From a checkpoint of a small transformer trained on Wikipedia.
Size: width 224, vocabulary 1024.
Architecture: rotary positions, capped logits.
Training: 131M tokens, 7990 steps.
MLP neurons of a small language model. Each row is named by its layer, matrix (gate and up: input weights) and neuron, and shows model dimensions 80-175. Each number is 500 + 25 x the weight over its row's rms, rounded and kept within 0 to 999. Numbers have three digits each. A neuron's up and down rows have the sign that makes its largest values positive.
After each neuron's rows, "fires after" lists the tokens most often just before its 100 highest values on Wikipedia text that the model never trained on.

L3.gate152:461515494515523491526478568514544491518490495516512480507545514493503503512448513468543533455535506537463483513500503473476482497528527502537529505485506503514495533516489476492475512526500492488526449449445479468481530475490512470519475498541494487512475537493533499504491529526519511501
L3.up152:507463487462497476496472446510488506521488504486536532505519514527489499473534503502517505488526509456520500480519498470500451550500481521489502467508517489513538510500507511459484496479528482485467449521500495484525488519492510523513503479497513540514400535473477523568486495528513482543
fires after: " Th", " H", "ish", " C", "o"

L3.gate327:484490502552491526507540498504509479498503491494467541487480512484435527535509453507495448501532498531488535499490506443504504503484511517514474515495505507488509473535466534454511483513477524536502508534479494487488511517541497514538465499528454477496499516482518477474488525475540530528
L3.up327:498470493526514513559482460510475507502545535538472505480446499534471533509478465519519502509505528466482525538527502497515468467472477533493509530500519478485497494463449521493499447529469562494515497544528475550524500448527483437490476470493503512525490522492519473483509475510524484530
fires after: " w", " cons", " m", " W", "id", " d"

L2.gate142:557509552491466504477507463481500499467458529450490481488488516487485503530516494465536495465510545544490515490503532470521510471551510489496450546477486477502500471494497499466494507527501502522557533533505499493454517459477478463462495542506511518518520459486477493545513473480510511504
L2.up142:514511470470511519521506482505514491487479537472491464487508500464506501557531542526548474482494489501489493484488485456522481461485496493509481497508471492521470546516503546473523542441490483529494537482490481487458541496497512519460500515452510512541558474457478510492468508487507502517
fires after: " W", " C", " T", " P", "ar", " K"

L3.gate383:502549485470517478522529507474539458536498553489481536503528528499498490536538475528520526516525490511524518478525502512476466475513489515538495478511480494473516504537521478524498528504482518490495499493485542535497486551486533479510511535493483480547525515487539485496502504504477499516
L3.up383:506481491486493490502507510481505484524487509506507485473515537487507494508535546492469508484489482504462484485523496511515524531507466477491518470519518490491491496496534479506510518525516479505524514505475534475508467491549573519493500498486454502483491513494572490531469499532468473438
fires after: " D", " de", "f", " V", " Mar", " Fran"

L2.gate312:471543493516507494490537533498469459530475490437526510533515496528484490557498530491518511491530480520511487422534491527452486489514485473489539517470489483522496475543507542507524512503552508491496493503522534485510546529457499493437504478501492505520508480481544453532495473500489477460
L2.up312:490523507490505497502539495518491504531546489531499477479497510487502537482476471490511544470481525538498505458490491476466477504490548480491469513511505527495516472516487509471470540538482524538512464513434497521469540479453484542512519526483466498488531479451502491496526475509524514455
fires after: " St", " R", " T", " C", " w"

L3.gate433:490528532513489530454493487494526513520455509499519444491499494527496510514503494458498501490566519518491476496474475481544510508520514495512491517460528465486534499441487475465490490491498477499517478516495532507476477469502486503484484527469504487532513456510500524498527511485520471504
L3.up433:522462527541485529497468484484484505510454476552528524497467502485519465472441519517480516534497473514514502517490479458489504471497498478454499506514484506464470554526468493509526496537492488468483522495469535447501502502506520493526476496519492471470453514497534504532521449481494520517
fires after: " O", "O", " T", " t", "A"

L2.gate265:554466447500479512495492517521487470525493482484531511520528445487474493461489503526552509537505522541475481499463512505498487499493533516533546486514509491488501499516467525486502535525516492469490474527493483482465518506473510534496527480485473468531519502534514479484513473440469474514
L2.up265:540508494528492510531506503500522447494487528505502511508533502494516530421492489491493492524536482459468490508503516436498519513524500496516501515569475496485505497491533511537463453534471463517473478480519491480506512525548531517494500491515513471499484532452472509498469514479535513485
fires after: " D", " H", "if", " h", "D", "o"

L3.gate182:530490490487433460487529466509498496473528508515518494497486489540467520503440548486482497540461514456528460451477475536532517500491488484511552512529489488455482565515499504529531523489521506514525497522497518465498503490493473456518520519494489497482509494493500507470459443487504496507
L3.up182:453447476506539496493471514509482496506536550511544508479452502527490530502527527492470516501481489464477519543502464498528447536472527519511505498501524466516500569489535510532506517554517511581487509438462528425497513516516466474541476526480524513519480513486516511510503492476526485507
fires after: " f", " w", " st", " A", " H", " ev"

L2.gate426:522562490505531503504521521457461445487517534522524510510497424528516516507546525515538507475489528528510519508502448487532480512498509461475490488520490517520523472472535526493535503491472495494520508524516504477497472493485535475495485470484499475475477498473478511507513525515516497501
L2.up426:488520455520473544490504541481481508474518498514464532499507501555509488514526451488506520506509483532470490465488541452517491524507480537535500500503513514499478467481494474495484456450511537490571502514468523488515539551531460512505535482528529480509493488486495537492559493561466543494
fires after: " g", " spec", " w", "ro", " sp", " the"

L2.gate190:506506494526457552443497542499473527511473495504487463517521499512497553487462496472508452529524503532481482526467481459495514499504512507497488542475462456478448498488527509532537519514457468514498531526452474496512503510506500492481494533485458507481475528532507524500519470495468474516
L2.up190:519510487489480514481454539488489509517501545487436527486499474486481502545482500458496454522476500524488556470448522477506533532456528511508533502520479470544456522491512502479538528522477513507531505514497504469439576503489508518479479517491489483518500490521514499502536507465479514498
fires after: " ", " ("

L3.gate121:493488511486506467517534486528519492486479537471491476517505453506489510496495514458533483577536492500484509514476525517483514490551489517488505483509491539476509549489592457493505491478512496498502508500504505477452505432483475490520500516529476527509468480531520513478505521503527504482
L3.up121:546504473508527527488500529511555477458529524559505459528520471511492539486499521507522492514499487507474533452462487550483459504486492504513476476491495465525529480504529506542524485518564472511517471534502501513533480490481512507485515512505491546511485490487454494499479503500466543494
fires after: " s", " sh", "oot", " S"

L2.gate236:524454468487474490460487482552496491497490497499489463491485495507457530483511502492487490446525528490525498497515482483481506512452513494440476506541535471490504497476464495526477482497513458506492508493520476500525498498473502522483499511519486508492523580469507483525517490470502505502
L2.up236:538481467487458482478485527535525480480511487495530507467464508511465525478502521513486513477463537553511505510493469486493511488485536472447528484509555478517508483521475504522513467521498449474489517498536503514543511473474542470470463519558498518495486517507481465516505513512487497503
fires after: " C", " H", "H", " h"

L2.gate179:467480477555493526498474497469547511506541500519521523502512491496487522515464505547491477515521493508488490486539545453484468502481476503511519493497509532516484515536534475504515538486432516473453475526554507522548497515490457487505511536465478477511530520489487529491469501531479522518
L2.up179:486499502480509497487507520537477514492499525488532555501507490503495468465483469487471501470515497536516487502502502522443485531493495498516517494458504442535505514524506516497463531481516529494501513523531528453458521478470457483474547489505521515489475464526490547566494533498470531472
fires after: "op", " c", "c", "ar", "id"

L2.gate72:521481506483511496445489537518519553493494521493485540494523516475485498477482469510525518502492530521497557539514515515446502457497498515498475497478484512532520518517484481487483470508482491507475528504527509467532546476512518520526459473508506502523495455565530503517524491505484495500
L2.up72:533494546524478505501488531487489481493487474493507542514515532451521522528501515549504516475476513514543523501514544472481488455497511534496508454485503513509461507520494431484470505500548480517471520514512481503494519504470470534491478537476506461558512507511486495465511482475517532511
fires after: " K", " f", " k", "as", " M"

L3.gate153:504570542526489512496511499503504467504535451507487537498522505489515490516498536506486458478508521502450529469541490586483541465521492498493466501485529490507507493512481516451498510470480479544496494493478492454461494476512490512533539512536509530497509481541510479498473514474509473470
L3.up153:528515480558492509481501523489490530512488466496495492470500537485514482482488458512472499491497504498504541499510511529560528504518465504552519481483473551509444512492520484476511493474534502519454497491482543477461508467486524485542507486495495462500478470462537525511514516477523474474
fires after: " kn", " k", "own", " s"

L3.gate77:477444511484493487499532486510468470464510424484506525496442526481459463487495476516469559465543496505504478503483537519482502489494526495507488475499474522522491488529523528496523533498491465518515504508494543514472491506479516531503510527492542476474495469452503549505509508527475442510
L3.up77:493511524490553517508488467474542474483538437493461523507487527491443499501483520488545490488501513453499539506500498527451475495485508488491486529503503501495499530506507490532519527518471476460548528530488483489432503485506525527483493478490521490481518520498509492497527526525517480452
fires after: " P", " c", " m", " p", " S", " Ch"

L3.gate115:507515489511502492507463494472524484470480496503536494510500534510504505493498528504452478497464499503476508523485469482505485511478471553496532507517556534508517546530459500532502513495504513514490499520489494488514478496468490506495462520474537513494459507502496478513481491533501511530
L3.up115:556520530530506497490495496511494523520487487534509521495479545513544499498526515474485460563501470495496476512498464497501486543469484515467514487517513479529524494531432476543466527494473480548502469509490514494512481492498552494535486510481501472511507464508496495491467548477545501490
fires after: " the", " F", " R", " The", "I", " f"

L3.gate442:488480501485449546492498491514474496455538538536493512514474543514498540463508496499491491572513490494470462524548497495493492498471514497473519497524475520452477510506513466512519512529510505529516469527480533502477516484467510502525471504514488428507504484481523493521458500555457489540
L3.up442:526493514496451476473513490483538540471530504489508451517521542515526520534530480510515497517473478508469502466481519461445531539513481459499516530491518498509522505482523485508520486484464482490511514504528483468470515520514540549490484531514481500481513479505516501520509556471498485481
fires after: "ir", " m", " th", "oup", "ill", "r"

L2.gate33:479524496501547457507529505481494440489522473523479482539500488520502501540528508468525479444530488496482504467501492454503443495502486481506497485510489552465494526481525522469528507517509461522475507511512520497512521478478498485497481465470502489511485508525496519532473490510494506509
L2.up33:467463495494522473520530519503505473542533497550514536500490482486537522485495475497476511479516502518505505452467503525477530503483451524502448551508529523550490520508520506496507510495513531516483500507511535495554494494556485495509526482470486458470484494497462477492474457531521520522
fires after: " R", " Sp", " St", " sp", " j"

L3.gate62:510491496511480510509550500515525510512469495531520518478503458533475507487504518460492534476518516548513490484450443492549522506517481487479503534495547533494527472518476493508529448553545537469490510448485492497527514522481493502506529505458482482498509491519526468491467477532464501561
L3.up62:562493470457494489493532496473495491477518528557524528489479486520486462463528455513473494486566488555514497497537521494510483470531468503517482534527484530504480510514567502499520510498497510471485489468521511508492526486475472461495481452495470510495503476524498531515509490545501519530
fires after: " P", " B", " b", " G", " m"

L2.gate302:478496524529479461497443497494484442511504520521488519528503499532466524468528512451473489503511515509506483483531492477505450507450432504514489506515498530474503531478490512510543458510484478495512489491496477507499452517522494485484481458495505495514484528487494493525478461495489541502
L2.up302:525535521507455485482496499532451462503502498501491533498485515507554554453537502466487477493499500506525495491546521539538476467510505531514493501526486492523474465427503502506522462503535507493495551511471485478525502545514505538497497454493501524534489495537497482526480493494489484488
fires after: " G", " h", " Sp", " s", " g"

L3.gate127:552510495541537566473529530499482469509534478511527520530465514534485473455479492495467496497493475527500468504499496531506526536489501529507464532520540453494524482456546502514491502492505468523495532495503497470503503546495510504505513504456530488512517492509502461554482472492481512510
L3.up127:535485509487470558480456488492465474477517507512494529507508489483486494513525487469457521491505517528539430479505475495519544517461499492502497509561498493526527494468514516525546498472497517486522506506474531490486509531509521514509477506468510468490522471520512513546477497527448554509
fires after: " in", " sc", "ist", " D", "gh", "n"

L3.gate102:445469470479510514503499484491486462475493492522490504521524517497483465506522523513512513498502525508459446520487518498553503471487482524545484509520478499438523508491465495498494512484533472517491490464543512559478507527466490497512507491513532489480502520496497520488479536532473518519
L3.up102:489488502489466514457490512520515505505531501508493476515503500504492501502485494505520504514521480464484447508498505454473508458537503534527501537549487493457530503525507492553520540474513468500530494493524502553515542517459499519489520460511507502513499554505494511472505538514474488486
fires after: " l", " L", " le"

L3.gate246:509540513447491474466531539494495530491482534486522488499463483478496490485509500506495483504501474483464522484531528491504518498548497489525492515523461498455500481529496524506472521509494509541510516465538497488521542526505499487475465500483491488520516553526521505481471535503480552517
L3.up246:508504458529531502520531508547499469492478534488481514504550485516506476465491467461563473475535483526502480549495502511478534529475477496509522449485554517534498496506491512490489495491510483515492453501500468429489481496511497508505493514568495486486488498503498484468476510508486478480
fires after: " man", " J", " pro", "an", " Mar", " Fran"

L2.gate237:508493477485492512479507539452515529500441479502566515479544559472492498485540462542491480506466477522502508488519469518560490492531499501512497545504516448499492519511436488481508543502488498516500503517516501527468474500524481490528488474478569513495484503544516499540477489490487508532
L2.up237:463516475504473501465474519465526545527468502494498546468529516483505495499538455513508490506481509506517493446492477460540535498521492537522509514483519508510493515526515478502538527498497525550527525503491495488505516499484469494482506453483529476514551518535471486554512493513531511544
fires after: " P", " t", " G", " p", " T", " f"

L2.gate223:559536515506535485497544520499509501478490524489466564495505509483511511535476502509535461508493492551526507480489507449511482458489454519542460494510504504542482499519523489496482437511487476492478509535512523513507480505503483524488462481496484492536499480562511503486474508466504473523
L2.up223:497491520479539483513499557515469483493493450466475535502501490491455522530493484482501526503503511530508502489505507445516478507427486500542470501502469551543509532530544473498488516493507480518502494537544483508468462464462482504481481504519518490579490480557513465495495493428472523485
fires after: " M", " s", " S", " k", " me"

L3.gate94:527512502484509497489482501503534528481537471521516490496516489544543491445538459488519525490535465504517528509465479523454466483486512534472503484483470520508515452501529507489428492554502504529484453511527457523494525546461525501529504483487517508480505545531496517501504466502494547522
L3.up94:456493526516545523549464545524494450449537501484499482533466484492489498485470483483522519491486498482533517467483546525477504477505508520541481497482498471530482491513503446487521497524504494541504470492534520541454467508445476503472525516549472543523560518518530489509536467491488474568
fires after: "and", " cons", " dec", "id", " qu", " s"

L2.gate390:504499526512489474464517531503500496517513489510488496471516555483524488482523473503482492529522466493530450520468457521506503541489493522580474492513498470494501480503447519518485483485475514479499480474506518519489488490497499513484526518493509501502485563509487501476481482504479513543
L2.up390:495483534493478500467527476531477490515510536503531524460510503497520463458448488510515485465505464484526490510478497471499530478485487500495499503504506477500550549498500495503471492517505502536472488513454517503510504503493491505501471555515505521468506522487503489510529509481516507506
fires after: " in", "oc", "form", " In", " ", " ear"

L3.gate302:487521514489500544491525516485482481517503503465524487478506535514488509515492511486515535547523541547459496514507526518486506482476505483456511472470511494471473508494498472483537539501550522507485507491519500464500521507488493490456476479463533469509518485545496460523514492497477484527
L3.up302:488498482487464475491484557485520466505484533489526515455503520449477518492477547499546440501502517545493488494487551524501528495492484478467541485456445525500513493500458543463549501481523504562523569564523531495517489491509526524525464539494514540494521495506496499527535504525506493477
fires after: "ro", " T", " B", " W", " O", " ret"

L2.gate68:533494440506516528505462521522519493453509464465510477490479496555494456482476516481506515503481531430515505509507454483498448496473524526454470519482484462474464517503499510532468505481482506472473501520526516480538492514503512472536490488490485471512480524483517456520499477459452495487
L2.up68:511504497529505526433484499507503497500474491516495467483446521478513466492507496519531509547546477452502473495515487451477518520497516530490483458490510499478462537472480518535513463514461503512466472527487484492467513490497497515498446504506465456558472482501491508502513502455529514524
fires after: " H", "ow", "ent", "our", " C", " t"

L3.gate280:534486484519510518525508520469471496504530464489487462468470479480476506525498497457484515468477503551508534488476525487448482495494490495487510466525507546440482466512474502518548501492520504500471503493491518499432499489431507470520480508459503542473488500462517497531485523481501510467
L3.up280:545507551550498479559520531460555490512508520514449530465475498513532496506499476471486485498494498500512510478512482502444512496560455521499485480473471524497487494502472503501512495458523540552479478497495522508444517486512472553509495501475512497444482549494501526522501535527503494537
fires after: " re", " p", " sc", "ro", " Cl", "e"

L3.gate243:508474529528504503503522471481517506512497514484522514489516487546444495466509536482503492480522491486444500478443478515538493538506498481485495519524496444456503502521507518539527531509504499477501497474440524493449495483542504496525520501532507493496490450492490508464545484507522518524
L3.up243:518501486465483497509487474479460478482517520473481471477492488495487534498520540537522485502518507461505534489529469485484505508503529501520558496532482524509517483483459504496537503528499485469486510500491481507529485483529502484529523493507465507539503490514486524508506507505520464484
fires after: " d", " g", "b", " D", " b", " H"

L3.gate438:553500496515506524549525502503499500557501488475493512504521492507552519512489439492507448477468473529464485517476485519479497511480522490522487534522516503507517507502510500553485481488497472517530472493493443495505489472500515508500470453495493478514487475511519496476526464524516493501
L3.up438:513527481525495521537492494527507524507511459543457500484501475506514494444482479482523501493524536498488495489528481498502539506511535482470496457541473474529464488483525506492563485533498484527510484522493470531496515500518508488459479469526508515529522474476493523487516489466484467495
fires after: " ar", " Ar", "I", " (", " An", "é"

L3.gate217:478475497513516531501487521493496524499500474507504496469501473477500473542444490538469471490496467476483530533500498468522491488512522519481485531503534510486450502537462454521485507509505503497515522479468516485496520497464495497568522529480496501463502522500424512509472479509463515506
L3.up217:488478488539482534506483464485516505449467504532477526509553494499505493556493522528530486509512511510545533479519529470481504481545481446474505489491518494505495527554480486485516493452491478486472533480485523505482549490492487539489524531479502497433493489505505511480504474525479504450
fires after: "ar", "iv", "ra", "at", "ol"

L2.gate186:497505440433502506537497491464497494499489459454483533520490483529486522519502503536490548493474482520502528529502444497485511533479510488501501511472498514509478509494508492504519482521518525521502521504474511435516491463486475508490492489490523509455460454483521546521488500524530537537
L2.up186:518494456531505486527467537547519540534506507502530463529518474509532502530530449542537531485491466524487534533477461517479527531488507494504492531522503463476467498501477493510492493481465455463509509485503512507441465499543499503498501525469482450473505501537477486460525481527520497506
fires after: " (", "-", "==", "'", " \"", "==="

L3.gate4:500487498474478534480531510534518450554503514464588490503450495481508473527512513546497492490512478559533501488481456486514461475458522488495486490507472514487497457505567520479530525507499524508512468491501507479501475535497528505498494508514517484508522528496557477489513501497524506500
L3.up4:460508507495468520527496525525470507500498552480498468469499500519502494572462490512524486519544506525453526491514489555488455544499487503495522512508510553509515447468497517513511509452495496529511516498545524463513477503498454450472439531480489527527530529467532498488489485452483461523
fires after: " w", " W", "ou", "w", " m"

L2.gate249:478526493531460475501554447514515486490540538445480491508522512481496495502497545523504491493455510480504504509471547509492470525499504464518488471482482485448497538506515501507485414493506488481505506526494505535544528522485522506482482494511537509445521497477513485493493478494509497517
L2.up249:500523499523484464487526511511530512505470522533515501488539521454496519501499525497505477482515526473488526487473536468449512502462509524520511440488552483501538547523547537504501453525480492485479477506487548503488506553476510512481459532503469471501519543479475489486492481513482497496
fires after: " w", " f", " V", " de", "oc", " B"

L2.gate400:521477454486532500522519508465531472545497498499527468497515515510486515530518502510499500497500509526536479521441516499485537514491520514567518476514478456465481505479474502477507488461495497455505543522511458457501498489513506479474520512476505484487494539488533471492515489553503488539
L2.up400:503518484507471522465462536501526481578505506508483447507478466520459508483480493475523524511547522502505501514508504456468529480486554501532453547455459486473477486482522466495516486465498499474561547531500488510474496491526497496496496477471491504526538507486530418503562491535491512540
fires after: ".\n\n", "==\n\n", "==\n", " \"", "===", " =\n\n"

L2.gate359:528499524515478487452540484526510507517508467492475530537480505499464510557474496506523487475477506492471521483503533482474444508513545491491530544512482485495480496507515503509515488472487486498460491525525498505483515527485494511498507508484501487496522553485540573527510534453528453502
L2.up359:516524566494493461496550489524512491513484479495467522480509496481448432543510484493500474505555502479516492495489455502450523454564547483505489517510560489503489507528508490490517493443460498450470516472494495500466478509456524485508496503461504506521487473516483513533535526502511435454
fires after: " P", " B", " p", " F", "M"

L2.gate47:460498528534486519491524529474501526484501554488515483481454520545520480506503519456544466555511533460529519476513522464530462510515537550505469502519514521487482543512492480477547505493481487471518495507472501495494470519488461520491495500476523461498487486519483504488518522478471520512
L2.up47:461485535512487514491517496460514508450513530484466475499491526519461490523502518520511504558475473491512491496511560504513492522521494536519535528477507527496503494500523462489500479493485480483576527506474521527500462517511470487539498522541512469526508527542518506475512570533502522556
fires after: " l", " L", ",", " m", "ow", "r"

L3.gate443:499554536498486479525489505480504456495463520485526504510521543483486507491506458488451489501490496489486493481517500535449522530487522460525520572459494547498495543491511486494541455486514467501522551510488515486481480464509491496512463494543512492510466492506510490505522470462491512507
L3.up443:535484511489512521539503514483509515556531527480494477496541482518517476479516505501495488493510479515498542530495497492538529489487477540483462518474502509470490508469474499551465453501527509507474485472536511478513491516505510515527513512561525490502468503512553533507521527533485511492
fires after: "ow", " Aust", "i", "z", "ab", "al"

L2.gate317:501513504479506491461461528532466482515487544493481490517479516471507495489531493467520499483485527498524498472491514486515465522515488490500457512492509478481521505495501522459477524453482435519483521528542534553517518504501497542481494493475520458511517556498444514508523502462497502487
L2.up317:537503478496485546483470469496465534420487509520481501481524514489516535529476518490519502502497468602503551517524518464457488500501497518499530505509460507485522506494479478493504511499468507523511520482510513467499474513511477496525500582517504519498512517486494508504514491479471485544
fires after: " P", "an", "c", " C", "ell"

L3.gate390:501481564525488434497504511487492484522478492502517451545485496502473507507487500519481572467461450510479503476496503544512502473534488503530501527442516517497516469535451522496513477505517523439523488507530514532511450515471488467510509478509478492487523499528516530479551542518471486516
L3.up390:479474500499502497485496498538491523504510492492523494507480482478475512513538478483505537471523463468460483485523486495498475476543496543490469507455473559499486493525530520557486524507452493495507509512484475512495497509451455491502517484484437515476450500521537527488488476511512516484
fires after: "gan", " cl", "it", "l", " L", "ag"

L3.gate380:532507533521514532513490513473529540511489471522539511486514499475510524463515454503526490487497496504507493491480488488472470563553501485489515517506486481498509537479497457518546510521527492539500512486508527472489489503508519473484439597521502459493486490537535455497490480474467518466
L3.up380:541463520510478512492511527492498526500523488467504467558563506481528519511487504513532475496464470477488504521517522515481480496509546510522525497488510483534492520446484458504510529496460490538484498506480510476520476500545462546501455560506505508493487497575479492532495503505504485487
fires after: "ear", " v", " ar", "ar", " k", " "

L2.gate304:528531501492493517547516486488536541476470462493533528509493508476506513534489505508506475481480490502552505508541504484501478546525465490466532507475432488467478462494491481522551476447478482483478500474490496522450534492526511480479472521477490532475479521491477459529500542467547495479
L2.up304:530453506498513494536494472545489528511521516489515472502533489542487471502535479505529534541538537491495478525522533511519513517500509519537465468493502455502503474525500484492522466545488456490511543448548513480464501488447557501536463533528513516524522473527507515464500513541470508489
fires after: " P", " L", " l", "iv", "ab", " Ch"

L2.gate340:486497501525509482533513491504522501487521502446512458508474520503501549556482486498525495521528502495512446490547493499487471510476538491497482488478482508528522476509515497465493514498489529496496488495508493465519521502540480467548485536461510450538508465492507429513524524515518521453
L2.up340:500480507484482531531539468479459502509512504454527463493479508470485442506516473464480455525491534533507430439526460518470530511459473490514500470516526504517489480530528458509530525501496498509519536504500489567459510481453493499492478514538505514526482514474478448488482517520509514463
fires after: " M", " T", "em", " St", "aj", " R"

L2.gate45:539481489458462514494501524546527524507508504479524495512471520476499515493548504494441508482453519538488560479498482482477468471522542526495510498494496488435512492507527495516527488478503491461519485484517567538493527475537523518507497499521467494487480501546456500485488520448539515500
L2.up45:494494493496466526464509517511543485503460550493498517521475522487494478464512499502535495471469533501535540476524489410452482469487450526478484489484538499480486502475513503500485515547485506496511515530507505476494500486451429494480501483500544566513511480485455455529523499502517491515
fires after: "est", "ount", " g", " C", " me", "ar"

L3.gate163:526499510527526516499482501528483497496507521519516459507517551491454525502486530466468507524507519494506529492460531479531482524504548485488504511505514490518481479471509504450525511519514475512465533486460541501505547503528502497539466512510498468501519512514469474502489475536495501531
L3.up163:519459536500515484483521510533486513528495519461486490489512512467476472519508504491476509443489494457506492530456475511487483493530489495491500500485509519486518509508552525476499505514486450498506522465528461466495512507528479544532465523455479479506499571509446493443525508514493534540
fires after: " m", " M", "am", " V", "ll", "rom"

L2.gate228:484496536493506544505506538482512492515459504461548487532533481464445532458483510537461450477534457510496465478530474493461514495515496477489482513507518482543497521495481487495483524496516434484466508469540512469564499524472462515504524486469493553504511469497542479551504500492527493507
L2.up228:489498541471497535488497495474505516503471502519496495512501506507474525485450499485488511492524497445485489466530476527463511464475479482547472500482505497459484465528470492497477546469478506489473522445456491504508476505481534560501517552460504501517473457504519457520469509482537489530
fires after: " w", " O", "ed", " M", "a", " in"

L2.gate35:480488505526497470519533459468509496489491483500535515522531526518565517495471559461520479475499467510524508468470503446488483527488535498488504516470507503469503500484510499471535509454494540542476502528484541462539468515499480513513506498534530480412494451466525453515502508534485513475
L2.up35:482475490497543478485491485487528487506489536519479516512482524526489534469489555483515500544469486508486484522478545481474478536472503496501507520459484501474467532495504475493525546491447487522486509483483520520507496499502482489497476519530532506472552529514500450506509503508498526487
fires after: " f", " t", " R", " ret", " St", "st"

L3.gate209:506478535490482435517490498499489478500526529537515523480503434522482483485464512477444481462485507476530501497452527535505506510467498478461497559535466507500538477441460513549472492518546531524505494492492467569514474459485506460487566514531496499510486476497528480564520473511505476489
L3.up209:486511492483495499484497523510511453543539522456473508485498534480523503507499466481519473485505440509489484488520524471487509520478513514503548503479498511533480508516506453483532536464473505471497445483478478535532467492504517499494530552515473468523515514519529516521506472473470469503
fires after: " de", "v", " d", " D", "d", "iss"

L3.gate36:529496454535474520483525506519544554472474492512488496468527534507516466504549514518527553515482510473529469531522527508503443494506539490492460484538503502490459475489522487485507529495484484507494511501477506477472476512537553504522461501496508488508552497536493490549470502503489506531
L3.up36:507475512450476511464502523498501498524446479538527490489505504475522511506485489478522495535474460536516473527522540505523537509535508510558523473509453518534460522490521511509515532506453460499514460481450499525511513501517496517509465561482529453521551495558494476500534472528478544497
fires after: " M", " m", "%", "r", ",", "ity"

L3.gate405:476503511520467531488506503475455491480516483496521451491521512538506487507525511522474514518464516494521438500503520525534475505548508551493522546484510498461498552524463521476527512532531557447525503497522537473467506494472488468505481515508545507487472477522507489519504546544536493538
L3.up405:481472471510470547466496490491490539496528506531556478507507492494499492529551536482488517508464509471489438504472507524512501492518485526501510456558469523481484523548494500490517488527514525534474540550472551433425493465471526490520514511488508514493486482519545517496511497535510519553
fires after: " g", " T", " A", " t", " f", "d"

L3.gate120:514484521525474501481513468516444501451483478452537495490520491489485492489487538486465520515473490506531525464461476525503508500495502501497501491498487505459486542491514513498572536530509495494499504485499492521530550508501533497485487520512518491504503515519511501548520495518553504542
L3.up120:527470507534500496501490490466484518529490498483535493489508509518547526507505494519511514468525489527517563475493485489493473500508475520489514462518534542542542497505531519485554523564510510536511504524520481490544488505487475524513533538504530487489478527536466518530452472512473488490
fires after: " V", " s", " v", " res", " S"

L2.gate355:513469499517478539464466498503496499510483487517515529505499468548473490519514487481486490491514500527524501533485497459540459509509501487520462511551497550488520467500494513493502486504471450485493507503517518521504531533498484533458475480498469520487519528463510518493554509467513512513
L2.up355:500516530507462504535527490492472502557508530512481514487534475511501483458501463476537532551514497489501479476517493503524481507522549501487479512452495505484506508502509492470494492519509499505470501496467489484471508528472519471448528449542494520501480471498539494508554496556524478505
fires after: " g", " G", "iv"

L2.gate85:510517513534485497459515523500512507466541516512504508528529521478472488467551506454469497474498473498461507511522460521509511483486526471493491471479479490475532527480491518530466481528527549528459521486491478506520492490555506477521491473472521480519540540511551453494487489486547466504
L2.up85:505537529519481489461484521539483471482514504546517510538516519489445468455497490495544500470496488510501480529504498508506496490468522494470480481475444482491494524503477503510510469531506524510455535515492489475488514498558482515463524496509505475529531537547551473491512479475492474515
fires after: " S", "re", "form", "ro", " to", " In"

L2.gate41:510500529571461484467486515484529514477508492515533511497509479476507497473504476527512480478479521475503539519481501513519464455459503492486492501513504484485474453488492453475457515520556503486486523487491459510513494532457512499533533460514527511550522483506483495487512502495510492485
L2.up41:494494479521479554501540473485489498528476482485490522485519510491494517537522548504497525462507472537459543481506446540483502511490496506522496507553524499512527484478479519477487500521520488511499513472508505463552439541482502520521445517461470498500505527482515473526480456453494471500
fires after: " g", "ee", "est", " w", " O", " D"